config.yaml
n_layer: 13
d_model: 256
n_head: 4
n_kv_head: 1
head_dim: 64
d_mlp: 1024
vocab_size: 977
activation: "gelu"
norm: "layernorm"
norm_place: "pre"
norm_eps: 1e-06
positions: "rope"
rope_base: 10000.0
rope_fraction: 0.75
qk_norm: false
attn_scale: 0.125
bias: "none"
tie_embeddings: true
parallel_block: true
extras: ["capped logits"]
init: "orth"
init_std_qkv: 0.0506
init_std_o: 0.0
init_std_up: 0.0506
init_std_down: 0.0
optimizer: "adamw"
lr: 0.000994
beta1: 0.9
beta2: 0.98
weight_decay: 0.078
lr_head: 0.0103
warmup_steps: 352
schedule: "wsd"
decay_fraction: 1.0
decay_shape: "linear"
final_lr_fraction: 0.05
batch_tokens: 16384
seq_len: 256
doc_mask: true
train_tokens: 179500000
steps: 10956
dataset: "wikipedia_en"
MLP neurons of a small language model. Each row is named by its layer, matrix (up: input weights) and neuron, and shows model dimensions 0-255. Each number is 128 + 24 x the weight over its row's rms, rounded and kept within 0 to 255. Numbers have three digits each.
After each neuron's rows, "fires after" lists the tokens most often just before its 100 highest values on Wikipedia text that the model never trained on; "fires on" lists the tokens most often at its 100 highest values on Wikipedia text that the model never trained on.

L10.up16:137112122058139104130126083100064103138144209127124105133113129108124133169131142158136090131142145158130184137142107119135096119068117142122132099131122135144160129117124133109115129136140129139155094159129123101116125132114058090165122142152124154144170120148160105135117085155137135100117131114104170120147094089173078148124153186123121143160124141126168124140139136119125107148126116118113132115153118121105125122112109151122120101119135125155144107174088107128126148139133134101149146149148101121107099147107124111094141073104133086146131110139085140101150110138142092098157177144126109140117111134129132147151141074091112152160115087162111090148142150085112107133140151099117117120118164133172116126158126170131131119155124071128149136139133182141147136106171132
fires after: "en", "f", "le", "e", "op"
fires on: "or", "eral", "ul", "er", "v"

L6.up351:130142121110108090126138124100110089146115147137087122116127103161146182094135105138137144114092110172125149099131150114110163095170124152154183114167147133168152131131171142150151150162128160114090103116105156087079073122138127107131133110137128137150150096111117140118127125116127105159110074110138135114143125141161157060138086130129140117095159158124118107118135163099140134161103137103107106143142103137134110133165119115134076158160120116134105048112118097145115174129110097127162129175104075132130130115142113150103079129111140140132134145098136146139133165136122105117130161121116108156156136106129133134150079141138181123134126131111153143082164109131123135126163116170122170186151147144149111136163147133116128144170133128117127077152107128106105122131113122
fires after: " c", " T", " C", " f", " St", "T"
fires on: "it", "at", "ur", "as", "us", "h"

L6.up423:126091186099117098115111131119136136122149115158129154139114157108120115087144164153144145139096127114183114096144083124172108114131147099109132137115144084112128119109085157151159121145105136123172147142156105141070147107158122138116103133130093126125147134111143126130122076128163128152150064126090163082114112103107182085074154180130158120140130123169110147157151139153124138094181129155118132076122129099167124143166114144166124116112118140122141118133138135131138134137113110121130122129127127107134137135109140100129103111115116153115115112114100134155128146150112142142158174146142120142086129121135054071140140154105134122112151106115159101132139167135146051155139077075143160138158145168104116136152131132145124135115120130126098097140095140116116143121121156
fires after: "ov", "os", "ik", "ok", "ers"
fires on: "e", "el", "em", "o"

L2.up918:144134139122121081104080120158105080139092095165155162126130123095142142140109116120190120140175118146136137075123126134153170117129124114139112094139129124159093138121100159103151136117150110105145158188128097119125154079147110113116151132133126138157127099148133154148127102165158125089102140115157117128137087148127144142126116133157131137117186120156119128152123143130141151151138095123107112085122097109104140130126114144120114116121162144147145072098120155111095112131081134115131131122167132164146146127182117155121143111102129123102160105073128133164134104101131085127160126108115163102119101103131096080176160140122142111160115117142121149132189169135138084141151097134106112136129124146136108127192130140154168102112093100149098066099115122125117110145130167
fires after: ")\n", "\n", "==\n", "\n\n", "==\n\n", " |\n"
fires on: "-", "=", "|"

L2.up434:162139146142054118095118091176081112143144146162125136118124134115093144147130117149107106132105095120143187088104139124213180091108098144150175145123141149176123157081151129125128121138143139117119130103082162126125121115099113131130127121154129141135144122116147140110122089127103137144145128106122122094107105120139098102161126144118143083128134140148074140148138142168180120125145131141095140080081128098116136144150117116162143097116139143130086106139159158132111125121118157100157083137159090135136158124141158118170129119086111102123086087094091128117122132133143127141159114137091133111103105153076074098146148118095142101113127142138139133131106143160105108155182119155150115123131159145152146150143107129125146108152165119118117126153126117121150149131154166
fires after: ".\n\n", "==\n\n", "==\n", " a", " |\n\n"
fires on: "===", "-", " w", " rec", " g"

L2.up659:176147115112136163099126121079132079137124132148144130126157081099115140139127134172122127142136109124118142082142126119155152148084128139155153109119113142182138174091161148151122117118154145150126105157102125084105132105091140151144107126126147118154103108186105136131171124133110110120121132109117141107134123143138176085135109133097134091143197181120089113174111139136149151100139159096114141172139086119127137112160084106127087134109099151113106138072133169109119155107134114094140100138133147096108158109144129106137106069132113144121124129127173099116129119094103136133132128145085118127092145099080134146115158136153171109135135160080146138103155126124104111153151153131108179127120152134147123157162171142127168140101125156114118131145121119136104105112123178
fires after: " C", ":", "C", "E", "e", " c"
fires on: "E", "ro", " U", "S", ":", "A"

L2.up634:167153157117112139100126095087135092117114099164150155125088141100166148122089109175156118122150112162121113105145094134134184125074157115142149112136099109159143175123162136145137161117147146138133157108104075137099115068123111110146136127088158133150150134119130154143140116167155129112106123156138130153108089102153119115139125109143140126113177162139115128135142137122183148156121139112138136105106083088142130121128122132135150110112136114127097112137134120125123129126151142126181121131180124077131122160166156085095141102134129139114104123102125079142120157121120135174128129076096117121115138122091126149104128107144155099149125135114116115133189168155081098136161098111088128111115177113116117158142119147110133107141066133171122072129134143154117117121108170
fires after: ".", "==\n", "==\n\n", "\n", ",", " of"
fires on: "-", " the", " The", "The"

L6.up411:191091092126113113107112125137144127149095146119109142137115074087165149170109104159182100119106089159141131147137145105130136115133122126150135142166142107150117106114132146131144097180154139105065110128134133158094118137084134134145116076127126114141112148145121100119135064112129138127116091127123202106092142156131143112147104156118151143136199126122115182110146185121129119112107133151097153116122142114112122157124142103183102099149170126130156093137146172104118113149127129144102110145123144113134142137099109148116147087153133180143132154131121132124131118124135110145127123132137098148099152117152143110116134129119117124158084128153135121138146123108125139122142123114083152150094166122093103144106137156099146154089149111175121091177084108161116142187127138
fires after: "-", " H", " h", " Ar", "er", " Ch"
fires on: "y", " A", "it", "ch", "a", "p"

L6.up155:127123151130071129101095085141151139116112104102107111119164155122124141116115152131162131088116092130140192109143140127162204095099160094157128149164089129144088148124152130089139136163122095122144122137116097096113154147138098137139165124111076156123140119164157142132154133112127150073102119133130163106102118161156154112164141098139132150135124159174126165185136125093135114142123144123122131072154095106113119141106141107160120138121125176150090120084141137126112119110142135136117109119189109124138093139091165126137128120132152139105078126107145134143122127137104145136137109105094132111117119081120152077111145146161158119108097115121161139109148142125086121131213124116126120177128126133111113133151155117147139141123165147154132113099105121131141128133163158
fires after: ".\n\n", " |\n\n", "\n\n", "=="
fires on: "==", "===", " C"

L5.up1:147093116124084097077166086169150105113109123121119152134125153127115130152134163120172108130133131146175111131139134082134144153174144140120134108161132102168140181071139139140108103111125157128097139154095108114108096107112091097142155152172162165097113115120110125109123163134109130128150126131096121133159128117125099146094113117141134107140116217096106110121166152145182113170112157147129117133142111149118094155115132110108106097085123184142131150046156165121137150104131155104127116145136127134115066139132120128144134155143142149082122110104145147117087126099129095131127128086094138113116135171088107134147141161126142135136142114124102124143167112148083116113145080119092112145125140134124117117136144122118137130166123097113095109104089138127116146118148118
fires after: "S", " S", " A", " s", "s", "A"
fires on: "s", "h", "port", "as", "qu"

L5.up406:161144165135101084130114108159120153139061144129068151143143156110132137186142155115109138145142118132182135131161120136186131115092164101123134150125127140144096170086119125114150146158134116116082152134151122154118163084136124106080131102100148173156143103170120156127117127090142169152119140139117127108135078108131145112107110130139103109168121130136141121137155152091136135119103105111109160102105158123152158121146105114111119116101162139141128127104176133140110141154113149099150124129136068122099085101096164140109121121148141160102095154135065159117113162131085112141131192135133136124110124127109104130110140095153152078114088107138157135136142137145089131164143130138113134174158137117124111161143145141133192141132122155138108108152126153136131105123151112
fires after: "==", " (", "\n\n", "===", " |\n", " \""
fires on: "C", " C", "P", "U", "A"

L5.up220:140107173119100127135141076105091103158127105117124135103160125129142120123116147148152149175106127128126134096063166123131156101117128080092149103168136104136102145129128174093079167147113152127097104144098155113133117149133098145106130144109130129131128158128151122109152108144156098088127157083119119144128121084126114110143115174155123107132126141152141168120134123124163135131154153122160150061156134105142095141119133118119122128130125171113094102118123107082105128163155135180104108140116140137167129121133139149075112113092158110126132142125082124148095140103125172157090132115106085132113149152133080122151114140128177125135166165165115147135129145172133111111122125165122096135095114130129100116159153102114110097173186148121165154088125118173134132134100155
fires after: " re", " a", " s", " A", " ad", " d"
fires on: "m", "f", "est", " |"

L5.up910:102083158107104102187116075153103127131115162072098119076124110146129111155081128150113171152122099134120163149146165114104141101151159091146138136141114105122100114128110173124154149144127148134156109133110150140106129101148123136099144143127138160142193103184142095077171121095126140086114142091149138108130079122133127127111143130150163148152133131139155164115148121112105118138138156184130141108154144118138147101122126145149163131093116153139132121129140177131163117181121079150120088133153125110119140126109140083087082132125146154111133137148104140131163141145129134109152138142113134106148157154093132143103093131150162100114114168184130114116174112129148098142135157120117085142090123147163102140152124130103099144148148120116156107124137113140143159087135158
fires after: " A", " |", " B", " T", " d"
fires on: "t", "ep", "est", " P", "ot", "f"

L6.up303:139146115092096122096093115148076120123168083122143145118115158153140149117148111131107153120117111123111103170097171136136130114133095104149078098150111148102167133126150140156088147129124132083144101130119135124134066116163121128071143155130103109133163152159101146097145149126124127108143101105121125087145115124104107157111090149086147108166127181115115083126181074117143163109097162115125146107130138124147105159129101111121113152142056147115129136125169110135136160121125107102125154146140119119142132159188156105134105104157170148132144099136136089118115150132085149133141162160121163119130122112129102122145105113122147105120100134141174113148126134149113127130178133124101140134113119146098177116121127192095096122131125131156128133177095158175147126108127125
fires after: " c", "c", " C", " g", "ec"
fires on: "ra", "ro", "r", "ri", "i"

L2.up755:103103151141085095111106153151098160139155129125132143110176112162129118189124140117135105164109109150139120097115118161149199136160139096114149116129106090129128159118134148121140146162159147086142172133080103109120136091156139144120117148121121137137095103142127087117140137136093133085156098146094117151117057123128105100115116140140121087136125149098134104149143159113147153152105174133126140123130129098143128102129071102110143116117111141145087130158153134134156176110115112093126139115120116160072124150146117114131120085172151130124108124165165143141111125078130116099162167135121132129113096101122117095102130117148165113152125100121132162089150200125116136169170111200097145152119128138129159131140157114121137126116125115150114107101095115153130101136118147
fires after: "-", ")\n", "/", "\n", " (", "\\"
fires on: "-", "g", "m", "p", "b", "ch"

L6.up997:136122147045099090106121118117106089108168123160108128105101138095129147126097124158103130151124153129168108130136131134112164095141130148140122152100131102106137139127141165124149136138155169101111100148146135155091135113178152140109125176132165130150128152119128098111120152091153137125165099124098138101138084056135151150123121126134176137104155169152145128135146132132131123148147125170045182120149181101144114128134128120163122073133110135137117143123148130089153108151096083111131114122162103150120144131114130091107110119102118137105148131139137111104119106141154147139180157120143148150133129135125094144107175142123128095125160149104185133151140146108084108134174140121112144079161156120132137113149124173106115152097107110099114123143096154146104122119114148
fires after: "ik", " n", "en", "ers", "is", "er"
fires on: "e", " of", "l"

L2.up713:172135173127115106113051074134161104092113109136115151157129105120125164128107132174137142113098133113113125095160158098133125095142145132159160132136091124123136149126137175138133109121154133144137104156122150122124095134112141121088118147092132157185120108163126106119145095128123144140125132083108110074098097120129119115126151137170152160110143142195114154160116151107152132127141130137126137114168112115130128104141114179171147135132137165149142110092154145101177186123078148103081144123152093124106119133116159119127114110147150174127101101136118152140137135170097070103123116139119170142133111115143096109141113127174169105152096135112168137094141092145113114161121112105148132110128131155131124105165116116127148101126117095147135096120093120127105171093103132
fires after: ".\n\n", " |\n\n", ")", "a", "\n\n"
fires on: " =\n\n", "==", "\n\n"

L5.up474:114124107103132112096121117148133132114143154103096165157111124127120145155087143100143149113120130140123173119131162152107128126131088117131109125114113146117110140189116153128177157140117116109081133125138114114134142102152068057144176110150132201165156121101164108109153128115067101113101115120104104066155106108133117102157119166143134128150123144159102166129121130138093143094161175130086205098140143136099113133161119142139163151128132173119120123117119121119097146089128088126162099164182150117128125083118163134167106125105133128109108115129110114124104130174144141096159169122102131152133120128120135101136125074147133163110147128147156118111106124134117105146113153151119097147082132115138144148151128098096092134142119115125155124148127142141142115147128155
fires after: " the", " his", " a", "'s"
fires on: " f", " re", " cont", " b", " l"

L6.up244:154115140131125106143126068172097095147113121160129123156157099142109138147114126129172156122125107160135143057139134145120143127110134146148119114134111157129126150125122119101085156084167142142116086169106098123133115101133129093132180133138118113109151099139111119123175156150122124079115165094120111115138134152145128102135134132142116117151154133145140153157161134087172092107145131180104132143158150146145119119124118129134090170091141126153136065122121140148093149121107094119141097081144128168140115094164122125143114125142147124111146141143130145116118116102129085139169135086109121097083138099112140148165133161163125088114077154170120113176140119149160135148104062161128114146158131147074143176153135108137124107110116127163092124137117127108106101087114116
fires after: ".\n\n", " |\n\n", "\n\n"
fires on: "==", "\n\n", "|"

L2.up557:154099116101093111116118094122140133103142143104109154099136107135125184145104094165148157147111131138117158113113110092115124152093190146175118163120114082105122111128148148142118149147159163139113112130050126098092132135127137140125132120151130162127106132109114092128155134108107157138138114148129174107046132079126131099132122116082093105122149169099112090157136108111132148114132111138154113104161125102107143095134107107146152134086115163153122144150131139124143135096101091121140101123118138113117156118141152137117124104157103124137184131173107081141093121106119129137153125178111147165142135128109140136126116143117146143128124144126179132128155153164135107130165144126149146120131157101119147091124144171108117139126075109163138093102086128128160094202111154
fires after: " th", "ot", "q", "T", "9"
fires on: "al", "rough", " m", "r"

L9.up358:146124127093104109106127110130119153113111156125129130145155110077121143151102135153146124102159119107128113093102098066102145143166167100115106107139118124182124151122137110123133136115116132107114164127146084118082103128155141107167092107180123103132138106117159150080142133099133081129121107154110128120130071120167145111149140154196144149113126115107097125164155150090125123089129114131148173147139147135103122098137131159118087109087091136145130140122137135119148156138089125120102096093137114194113118165087126105134123054105097131069099098151130102130097163131124112156125165160158133109104120131107122079119128091143174118178145127135124141114150102117173140092108134151128129161114143109133098150118130109146167117129115120131144130118126119159112127130168136
fires after: "st", " e", "t", "er", "re", " t"
fires on: "ar", "ab", "a", "erm", "i", "l"

L2.up275:186120146178143157102121085138158099113105124146125153119121086134136143118116143128167122135103064115122136079145122105170162078149091112136139123128102141141133126101121172160134135111143142143141110147088132063129107134126123171134117154155146141167151135152126127129142117152102120109105115099108104143082113149126130122127132126165133118124146141171140133122144152102207150148145134146136120104139083095152131095173103130149129090096094161122128132096151174103103157104112123093127150108127086137136140168138162124128134097118153111109102136095128119128106131141105100123141129091117133112068088135046131141136121150128155099130105142121122128132178136165116108126123085124132123120178186158121141119164111130084117094134102129129119107131111147123125121085132158
fires after: ".\n\n", "\n", ".\n", "\n\n"
fires on: "==", "-", ".\n\n", "|", "==="

L8.up473:143135134107130077126132088192114108141142150149108104135121132141149146119121121118128103071153134136149142118108094134120152143138102102147134113188101114181118145145122154154126112157131147097129142141113132124136086089131116100140099099123123114158125107178131155108111117147143127130123153150185130111143075102121155131127151159176135114124168106146132168131190166058144129082184113145132145149126111117130131118141117105175087125120125110074168115080125099085135135153133126169121117098123109133111113109122104155136104105107117116087132117144139087087158145091078127156120103141130187142092095170115129150118106124131148115166075119135132080107140115129124153114146105148145134146137137118119103162134121108107153126141138119126151151173142116166130147132121151
fires after: " G", "t", " per", " Sc", "en"
fires on: "i", "l", "h", "ss"

L6.up879:142116116103142107120119113199156093123105141137163141152118120089122132180130144172130100115175097190163098149121098139100137138133172095151127107157106095155139129081137142108129113104145125135139143158101110109100110136128086163110126131135146158146132134110149138130177122134107164149129111108080134125148136146113121103107143118097150106148114095167106116143127169143167124109160152116113111105142084085114098146111110118148149104101160121135097117109112120114150116142134086167121128159134124148131121104148099142178122121145105180101096149061127123126123197140142117127163110087098107148103121133130137119148156142141101119123115137123128150119134086139137104130145101134114117156131118118128132093092140139144117098139087130103068073160154143115123065118160162
fires after: "r", " S", " Col", "9", " Br"
fires on: "or", "ad", "–", "ary", "ime", "ar"

L6.up758:150179116115093127111113132090149110128132102122103170150126160149119117077113126118128146141122109144111094116128150114095116158157166149154112132140134113130089175133127134130117163139099160132072142125117143123084154091133096124128093166113087141125142125115133148127150096168117169136116110132080151128107128111142111116108120135151132123149166159116098119104130129136138106142128166182124130101195105137127116133127132099116109107112103156099161148091200108105138151130109089123109119092142171144095096125142134120177121100142108162129150151085127108140142173104115109158173123100093082151108144124068133123159133133142111135144148105145147129145170153141067099105096126092104134118121159117127108112146155140148107196124128169119138141149125160107105144121102140
fires after: " S", " s", "s", "S", "us"
fires on: "um", "ame", "s", "a", "le", "t"

L6.up557:115130153078120058110151148124088081115170151155103149145141104109120166130147137198140139142138134104133142121181105134154155119086159123120167139109124084141141132130139185142081119128147159128110121151104139091098161070145098141120150131140121117135109128127142102119119084152148091114122058101114169131100120117128162128149129126135154095132112136114120167145131158163126120104135158124090162147124154105136078102155134135143096119093102173138103125128152135138142111090101095167122115167102105155128117160151131074134147111148140159130124092129138112140118129122124133148129117152082107135137141098139092121143125107123097132151139168127162139118167130109116135163111129156143136131160159139156099143094101167123147086142116094118141141134109109118103161109077106
fires after: " re", "re", " pre", " pro"
fires on: "p", "l", "al", " gr", "ar", "ac"

L8.up388:142077107148085144136166151087137176115101137129118188166141110104152165167112074110158093131080088152139138138123131126135114095086125137150100120143133147184087130099117149140102103175140169101124143119140124137106095086122140136112118137117179175119137147126142134142111141090118132114150142119134112113130104121129157148106150137122117132143114099143119133168113123112150133108182122111109199136155110148152152113154102118134149153149128130122116127122136175093095163158112123161115099130132114207104153146142131087152125095125116129134092115145098118152086169102119170114171131105143130116113136135130114117101134064130157126124109105129092145124138179113144101120146144106122131132120181107093149123150137165144141144152106112082106130127151112117127155127144118
fires after: "t", " of", " under", " for", "st", "id"
fires on: "t", "g", "e", "al", "m"

L2.up602:146145130111071122158131106106144147132140123112129149119119134137103145146085104113135115106108113155132135112109120122149183129089140129141121114135123126154112127131132144162177135153128145132097149134109094100126119110117138155158148128112161089193158141148145110126165148138150112097142143125126122140132049123140120081116127124182116119171190132119105143153129113126099113152164148121124153157145135094075151108138077133147117119137086137138104126114123144085139105108109137111166146131129104122078096116163146081154135133146115156143141104157139114150121125132163145094186143148113142072109125118080135095109122132148138097140123129103130135129132122143083102209135085116111171109128148174143148158133185102093114123095121085118098124152128123136139119151103164
fires after: "C", ")\n", "\n", " University", "-", " was"
fires on: "-", " e", "h", "on", " of"

L6.up160:163121160125105102140125130125121106156113101110146114103108155132141146142125138115130118109125112165144162091131138103179112124101127102141117134167082134143086141142085131104147149126135147099131174164130091136106160125138116133074112174131127140133133092161133117149141163145092115089127110136161125114130132090157135067093156131159159098155135162149108178110136165083140112158159115156141127123112094112166116139151151125111148136105123113147101096139130131098108117094100107115128104119145094143162106125138108117135148142110137175122169153160101137129118099074133112091126165110115140163137081116114103112143137150152146136118099106108118105142156156126155150174145067144114137175108154134141150123176167108120175137139087090168120089136109112135093159119110172
fires after: " |\n", " |\n\n", ")\n", "\n\n"
fires on: "|", "==", " the", ".", "-"

L5.up780:146129091111113085102083068148176129134146111126161120119125162122154136136152156147141136128112091117160154120161162133122126119144114128138161124155146154122107175152132120137132156126133164142130122130119090129137127148132117122091099158119078138176142145163160120130129122097132138128087129135121101094170143093134103126113144189172120125148143115134091144131141148108120119089158150140101175113121118097107114091165098161147142132100097102135158096106158121133131090137148141116135102107163079144134068128093168117146128141133152136105117126108084149150140144144125150118191167139146111147100144170098091102140123081125134121113116090149110128066135155164110095137129123089099146130093140123172148116157144104103158131129164147122136122120114125140090160153158169
fires after: " was", " his", " the", "'s", " her"
fires on: " f", " h", " first", " p", " c", " pre"

L2.up110:124149122171105112083057131167098115140146156161149123180130119138143123121103136139158131117106083132155145117117154122133150114159113117157155083103150133117134133134102145104155154128098156116087125129113131106143120082111094112126131103149132141144152118116120127136155094131089110110093085157148118126146134092161107072140114162146189135151153165177125121152154126119156108119141142148126139086122120131181126133156153132125143170154138119048148124119176113109118109124144092128120107115144132115133114139120129108140131113135174122127148153107091103149099130142107155136150173113153096112159173173124082136173135147120131120094109154164127125109125114116146136148123089137127106164104127065142153151159109137112113122176128114091119141104103114153086164134165141
fires after: ",", " the", " a", " his", "'s", " The"
fires on: " re", " s", " sub", " p", " the", " n"

L6.up589:131160122107115099119121128130133124142096172126104155166143143091134100120126122086103161107101117183137137096106124096162141134161119123149130092166101142110134130127191139118098184112114168146136102100084150061090082141164143100093103163145115102159118119131135112115091138130130126157115141148108147132124122158125062137101098106138153115129134161150117097154174135145149131161096133115106162113154143111138122134105098154118100116153123149076080119124167137107119134133140111123135118159149126147098135136146160139144121126126109133112088118106119129123131167116102186133121124111133151152133138095141146129153082119150116147144146115171157140161130138114120120158163080128106131151134135137108166126112100169151119077148144127141057112174110098159148108143111158
fires after: " d", " c", " ac", " g", " cl", " sc"
fires on: "ra", "ro", "re", "a", "el"

L5.up305:155130130099118097150098114165154140136118142121100135127117175128148172132119115157140146145130105129114116088118169125167165099132141163195128127166109160156113149093133106117189158127112153118116121160134123138154145098120112112105118118110108145154124087140110133145131136099131146131105146099153096095073131131114161106092125121139181084161098077148126127176172142133113139136155135145125120121173132132102123081146143096130106117127138139166106128105127152093087139119166161150118127102149103154118096076095169117144134120155133160110094114102122135165091129115060080143130116111106118101147114126152134128128106158160106111129119107174132132145122142122127104165122120084105125120122116132139116160119168117117151146165117115132140112159069140137123186119104172
fires after: ".\n\n", "\n\n", " |\n\n"
fires on: "==", " t"

L5.up423:149137138157131076106118132107140075111131116085118135095123114166123134118125118178147120122128139155159120085097108113139138144109098115153085137113081120149108149117114160111097150106159123127122155177106143088107144126106101140099136128130127135154132112157153150152130130118114130073099090150125110134125111118110142115112107123128103125109191126118128157138142107098157157126130135159122132088131120123092110142126114152125157099090149151112157136115097154110139120137165091125119125102132129119151128164167148151195144128115175122146140117128149070131120139126121154117169110114164130104138121103103114111155158105132164157160132097158153113118168118136115152161104070147100109105135176139133141122150162164157177118141097088153120113144087050134095105148106184
fires after: " |\n"
fires on: "|", "-"

L9.up141:129163192097089081151080111150166134118147144118138138124143110060122156120116142174177087144127083147127136110131082137133174154133142096141135082135112138138129153145104160142134122132161127156109126121082147078124152146166120140128151130120121117137164135164166128138130124132119115109133135120155147150131124145138112117149122137110131119126100148149148127098136170105150142126133182119116129148080151082152108109116136078120136120111082164110085131163126144154210093095127103175119109127125094132118125132136113138116100119188147151141152117140134090177123122140138082128146127170113100100109099113106113130134143121139104142175118120096119134115171129162138121147145118091124148176149143105086138107128127136119125125169106111115097159102095127132147111136087143
fires after: " re", "T", " O", " I", " o", "re"
fires on: "C", "l", "p", "S", "ing", "T"

L6.up643:154146146102114120129128117123162077135114075174161141100133134130125113123133125121162112128152090156128100079109112132152165168091104095174096151160107148124147141111133140101096148101135139115131129154093104098113132115160116115105136174138143099147122108151122135183136121142091135096104100120124107122118127127109146144140098114133175102149160132141089136138162143065149119139156141181126125102149092145117114145132141138135109110147130145167124110096144132133124150097157155106112110113181113127146120095168144124124124106190138180102127109117118118151133096083122106124131129065091085132135131157123124106149144114127142108124112146125143149151158119129113118128145071119118145179134150160135111147181174105155173119132137098159132080103103117084148106153172123
fires after: " |\n", "\n", ".\n"
fires on: "|", "-"

L8.up470:127099157079105159108139067106088136086087159171091136139143105141120115129123117122100122137145109142128134075180147069154127098139124119149151110125072124116120102119174160156127139163150148132140109139136112172135117125140116081173125112150128173167159097125153149126127095115099120182124129125153166117129122088138171142125159133139117131161125160125113140125136116151132151121157100167148120105137135140133145088102077119155116093129118192145128093154116125114106156175148166111168126110136154133093070100089128157123116118143145114103133081111156151127168109112096150136120136102110109188137105125139144111142118132163147149123122135140107104128124128104141124128122096168097096128109141132147144160128157128127118113125102119125176153114171145129083120130119122
fires after: "op", " pro", "le", " p", "ing"
fires on: "g", "ul", "v", "as", "d", "ow"

L2.up54:152118142134085143116148127137103132076106109142138130116116108141162118167056113125171100151117114142178152079103131125169113131104161111142141130128125081099106149151157153102166155139152147115118137088124125083104148077143141104142130167137142214135133115150129095123158108132092136112138065130140126119105101118100149087133127122177158154131163141155112128141116117094112147108136148124115146097091131138102137118152112074139126109131109162134165139168146102103116121129123139090129127114159107150118130100156099110142109106120134134106134139151139116151142183106100110135110150128100113129119107125128095171116143140124145090141102139136157143072177111117134075138143089146081170091123145146112122166143140107149132079087108113123140114127118116110113138121157132
fires after: "\n", ")\n"
fires on: "-", "\n\n"

L2.up581:150110147114126141113113119120135151091133155148129110112172118127135132143064159127174107147129095116106169091128132134176145107124139146122154104152105118126113182127135128088136111128131115132151116124124122097095081115092161146136120144148129156145141125137126139109127112146109141099146113117105136123100083134152130058151128153156153083140177163149120131133100127125128094085138166104091122131108125088116136087135131097119153099142104159111144158142160143131147177122140110107148150115127129109098124101158139065132091104165152132110168135179154113151164158081081128144091123156142126128086105089131113158113145160123148067154109092152125145115145131140090084135191133136131170133094114119146145171166138114111111127124107103134135151096148099128147138135145146
fires after: "\n", ")\n", ":", "a"
fires on: "-", "\n\n", " U", ")\n\n", "S"

L6.up218:119129176099122080123098127147138093156113159153115130115092153164153106118146139147085127128154107132124150087129135093110125134095169122143164102198114133129119136129132144110143131168105108124103161100093109113112138125131140087104146146159129147158118102111150086101138112118160123163112094165117147110128076100150138070100135167164126062120158146141125102121150129099126116160116126141089171116124127127146140114127118115105137157127070111110100069155151118121137153125104135092157115204141139075111097123160118125115125105161162146136124164137092115152165147117088123109122130152128158109100150149118119110153138116156142102121132132123114126106134108132155131142157098183109124191155118121144162113146153093136127120159109141160127107121136136153089142147128124
fires after: " F", " c", " B", " T", " |", " f"
fires on: "ur", "er", " S", "I", "S"

L2.up224:162119170135138077083070091138140066154120108156128148143095155125149152146125113171155110089130141161106139052128129100143121138108123133131093140141117170132127182126126155098093140112160128125137154169107104124100119118097079143081103127124078138139121096169141139133148112153157110125121133098120152079134134140166133087122106134153142102139135137147094144130120160129136146105139126133131092083129111148131089102140114163146103109103119121124132080154150165106155103107086162144139104115163089153169116137171131116140118135153131154101135125131117149157125129074149140150137107111107113111104113126110124098161155119142126126135112110155091112136137162153131118130130091099125133169148148141131122116121164123158202127151121132155130119102105143152136098093097170
fires after: " |\n\n", "\n\n", ".\n\n", "==\n\n", "==\n", " |"
fires on: "The", "=", "==", "===", " The"